{"num_key_value_heads": 4, "head_dim": 32, "tie_word_embeddings": false, "dataset": "wikipedia_en"}
MLP neurons of a small language model. Each row is named by its layer, matrix (gate and up: input weights; down: output weights) and neuron, and shows model dimensions 144-207. Each number is 50 + 12 x the weight over its row's rms, rounded and kept within 0 to 99. A neuron's up and down rows have the sign that makes its largest values positive.
Before each neuron's rows, "raises" lists the tokens whose logits its output raises most directly, leaving later layers aside.

raises: "es", "ic", "ia", "ing", "s"
L9.gate117:68 68 48 63 71 53 42 55 37 34 56 25 38 40 66 43 32 47 41 47 49 41 58 52 55 82 32 38 45 46 61 70 77 34 56 55 60 67 37 48 46 54 40 60 35 57 40 53 61 60 26 54 36 50 59 46 61 50 55 66 59 29 40 49
L9.up117:48 68 69 54 67 60 45 51 44 65 50 46 59 62 47 46 41 38 49 51 38 39 22 26 48 56 76 65 19 47 58 76 57 50 51 39 46 42 45 36 74 50 39 54 39 47 40 55 56 56 33 55 48 36 61 39 56 49 76 53 42 60 53 41
L9.down117:61 53 66 53 34 53 45 64 38 58 32 64 36 52 44 44 65 59 37 40 42 40 69 15 60 42 48 50 47 40 45 75 46 44 51 50 55 42 41 58 41 38 45 43 40 43 32 49 41 60 41 56 48 57 46 57 51 42 43 61 39 53 36 49

raises: " Against", " For", " against", "For", " Away"
L9.gate228:45 39 33 39 37 62 44 49 51 44 35 48 49 39 24 51 60 39 46 36 59 21 70 52 35 52 45 47 54 17 40 55 49 57 63 58 59 62 41 66 55 27 52 55 70 20 51 45 57 40 58 36 60 26 46 51 48 51 41 57 46 42 41 39
L9.up228:35 57 32 37 39 45 54 57 48 55 59 81 53 55 42 44 45 36 34 41 35 56 41 52 17 50 48 44 71 42 77 43 57 50 56 36 44 36 58 67 73 55 53 50 50 37 63 37 62 33 40 28 61 48 61 53 45 66 45 59 59 26 40 54
L9.down228:44 76 47 50 60 52 37 33 48 63 51 53 61 63 46 46 37 65 48 51 56 36 46 25 63 69 51 41 59 31 38 60 49 61 74 58 70 44 42 49 62 58 48 46 54 39 51 67 40 49 42 52 65 38 53 55 54 62 34 57 40 61 41 48

raises: "ening", "oming", "est", "iler", "ising"
L2.gate671:45 46 31 62 27 35 39 53 49 37 48 47 14 61 47 27 36 28 42 57 74 47 47 59 56 47 53 45 44 33 72 57 58 58 43 40 39 35 63 50 37 54 46 63 47 37 39 49 40 49 51 44 66 69 43 48 52 47 57 33 53 36 33 46
L2.up671:38 48 49 61 64 35 65 46 54 34 43 53 48 62 26 48 29 61 41 28 56 26 69 56 36 45 58 53 40 36 47 47 63 69 52 31 42 31 74 58 30 63 63 50 42 37 29 41 52 47 43 48 40 56 57 54 61 80 62 52 44 44 55 50
L2.down671:41 37 25 48 59 59 55 82 38 33 51 42 53 51 40 44 47 76 51 50 58 67 61 58 56 50 42 55 56 65 35 38 41 38 61 56 50 48 39 64 43 59 64 47 32 48 60 46 67 45 38 38 62 62 49 31 33 55 37 28 46 44 53 53

raises: " it", ".\"", ".\"\n\n", ".)", "\"."
L8.gate76:38 34 36 39 35 56 48 65 34 36 41 14 44 61 54 52 54 67 38 48 75 53 60 74 37 39 28 62 41 63 47 39 36 56 39 58 38 48 35 43 73 51 72 46 30 41 45 19 62 54 46 58 58 56 48 55 57 66 42 52 59 65 53 57
L8.up76:45 49 47 42 56 73 28 50 48 58 38 46 57 40 42 55 46 44 43 30 51 46 30 59 60 48 75 70 52 48 36 46 39 43 53 36 38 51 53 75 51 31 50 61 51 49 28 59 37 63 55 34 44 35 44 46 36 39 42 35 70 69 46 55
L8.down76:63 52 41 57 44 67 68 43 63 57 38 45 29 57 59 57 47 56 57 43 36 30 70 86 41 53 39 50 38 45 36 54 51 76 55 50 43 50 55 48 61 61 57 49 69 45 35 38 47 63 36 44 35 64 44 49 23 47 47 38 69 62 37 62

raises: " While", " This", " When", " These", " Starting"
L7.gate423:45 57 53 60 43 49 54 38 48 48 49 29 49 62 40 49 59 67 35 44 43 30 77 60 52 67 53 47 39 37 36 50 64 70 45 46 35 55 63 56 60 30 38 48 44 49 33 46 44 15 34 64 75 65 58 73 59 40 34 54 48 38 29 40
L7.up423:38 40 50 42 52 58 84 53 47 44 58 49 57 47 52 37 47 55 18 64 61 51 72 48 56 56 59 30 32 37 45 42 71 43 62 36 60 41 47 58 37 44 39 55 52 30 66 44 58 46 47 60 40 68 37 61 29 57 43 41 49 44 47 61
L7.down423:46 48 66 44 40 48 29 44 52 52 62 27 68 41 51 51 38 66 54 47 38 62 50 28 60 57 57 71 44 64 42 52 46 61 63 41 66 35 63 51 39 44 42 47 68 68 46 38 57 46 46 65 49 40 36 41 52 34 47 66 55 51 61 60

raises: " players", " employees", " families", " officials", " experts"
L8.gate289:47 66 52 62 31 56 56 53 55 28 46 60 18 78 42 55 62 48 72 43 38 47 65 52 67 48 35 45 51 36 36 57 30 55 41 47 42 38 65 54 78 55 60 64 31 48 50 55 65 58 51 51 44 42 24 35 31 78 48 38 64 47 58 46
L8.up289:22 38 40 77 50 60 50 63 55 46 49 56 46 51 41 46 46 56 50 33 62 67 52 56 71 68 41 51 59 41 59 58 53 50 48 60 53 48 54 46 42 54 35 31 55 36 42 60 55 69 48 40 58 47 69 41 45 72 69 63 43 44 48 57
L8.down289:49 56 45 42 35 52 38 46 58 57 36 26 42 48 63 48 71 69 35 42 64 40 39 00 44 52 58 72 42 48 44 32 45 38 42 46 41 55 29 46 40 46 59 56 69 57 51 55 48 58 38 56 56 45 47 66 62 34 64 50 56 51 38 22

raises: "ized", "alled", "owed", "ised", "elled"
L9.gate410:54 53 46 45 36 67 41 72 66 22 47 69 36 52 65 48 59 38 65 47 41 47 58 47 31 57 53 44 30 49 75 55 47 26 48 66 30 56 61 55 64 50 57 37 54 28 56 55 43 48 39 51 51 46 48 70 39 68 54 44 63 36 40 26
L9.up410:49 58 47 76 29 34 67 40 47 40 34 68 54 30 37 31 48 42 64 60 76 33 43 59 30 54 42 54 49 56 58 39 52 42 57 52 45 57 60 50 51 34 58 62 62 58 43 60 36 38 50 61 39 63 59 42 56 53 67 37 51 46 51 41
L9.down410:64 74 56 47 45 66 22 59 57 57 48 57 36 47 69 44 64 45 38 49 47 55 52 65 52 46 49 47 46 53 53 61 53 42 66 39 44 63 19 67 29 52 65 58 43 51 45 42 44 53 41 60 56 76 64 60 40 53 50 39 64 57 62 38

raises: "able", "ers", "ability", "ed", "ie"
L9.gate202:33 59 54 50 50 49 49 49 52 20 42 36 10 51 59 46 30 75 33 50 43 50 32 64 53 46 53 20 32 47 38 62 38 52 53 59 82 59 61 53 41 53 27 37 42 62 43 69 58 37 42 63 48 63 41 55 68 40 58 53 43 63 38 53
L9.up202:46 49 48 43 69 50 48 73 50 36 75 62 53 56 32 61 51 55 48 20 46 60 34 44 54 46 54 23 56 32 48 43 55 58 55 51 55 44 52 54 30 59 28 34 45 49 52 90 47 56 40 52 74 50 44 53 45 50 45 61 56 37 38 65
L9.down202:40 57 71 55 57 58 51 48 55 39 64 37 67 62 74 38 36 55 36 53 40 71 58 40 40 46 59 47 52 61 55 48 60 51 41 45 50 57 47 58 69 22 31 38 43 48 33 57 50 46 51 65 40 53 41 54 58 49 46 51 43 60 48 55

raises: "la", "nes", "lon", "ran", "re"
L9.gate256:45 61 59 48 45 56 48 52 48 41 45 61 47 44 48 32 32 56 39 44 50 44 47 55 41 61 32 19 41 58 62 55 50 30 51 45 53 50 58 55 44 27 24 44 65 37 50 46 48 42 29 43 45 58 61 52 64 40 21 42 50 35 61 49
L9.up256:52 50 64 49 41 53 47 64 53 58 47 56 69 51 43 35 35 55 65 31 51 22 51 48 49 53 37 71 67 43 64 69 65 51 62 46 59 69 33 24 67 41 71 37 46 30 48 44 58 42 58 25 56 44 52 53 47 39 46 51 39 61 43 38
L9.down256:51 42 44 43 44 27 46 43 69 53 80 59 39 58 32 29 41 62 21 50 37 37 45 33 38 44 47 54 52 59 43 59 43 46 65 60 47 36 65 57 46 46 40 59 53 47 33 58 47 50 28 46 40 50 46 60 42 50 67 66 60 64 59 50

raises: "0", "5", "8", "9", "1"
L7.gate692:68 77 55 34 49 43 36 55 57 58 51 43 41 54 35 52 43 51 49 60 52 64 47 89 65 72 55 54 45 29 53 45 68 54 60 45 57 64 58 63 56 24 44 53 51 55 58 71 42 33 46 55 53 66 60 45 65 68 38 55 38 44 44 56
L7.up692:55 53 62 30 39 47 43 43 60 64 64 25 53 46 43 63 37 45 43 61 55 58 46 50 55 62 56 55 29 40 63 60 59 60 64 53 63 58 50 46 57 30 57 70 52 48 62 52 52 43 58 60 48 46 56 32 73 82 39 51 47 44 38 43
L7.down692:40 56 70 45 48 32 54 59 65 73 49 56 67 60 52 50 61 54 56 40 49 48 51 42 45 74 51 58 45 36 65 38 62 56 52 58 59 67 42 34 44 45 49 53 62 50 52 65 60 46 54 27 50 61 44 40 43 58 57 71 60 30 51 65

raises: ")\n", ")\n\n", " relegation", ");\n", " Janeiro"
L4.gate45:59 40 49 65 51 38 41 62 48 58 33 31 41 49 51 34 72 63 76 55 45 57 54 45 61 42 58 41 53 46 71 47 49 66 57 49 47 30 36 55 63 31 63 36 59 41 41 69 61 62 45 49 40 32 54 61 48 59 48 42 69 56 35 37
L4.up45:72 49 58 57 57 64 48 44 28 51 39 63 57 28 61 39 54 42 73 67 36 52 34 32 50 52 46 62 52 34 40 75 44 41 54 21 62 63 43 46 55 42 58 48 46 42 64 47 51 66 49 38 32 62 55 63 54 58 61 48 51 56 52 30
L4.down45:52 60 48 40 45 41 57 62 49 54 73 54 46 52 54 38 34 37 34 55 65 43 51 69 43 46 53 39 60 68 24 37 38 32 62 49 58 65 50 51 50 27 33 68 37 65 49 46 55 46 49 42 48 55 47 35 43 63 51 60 38 34 68 68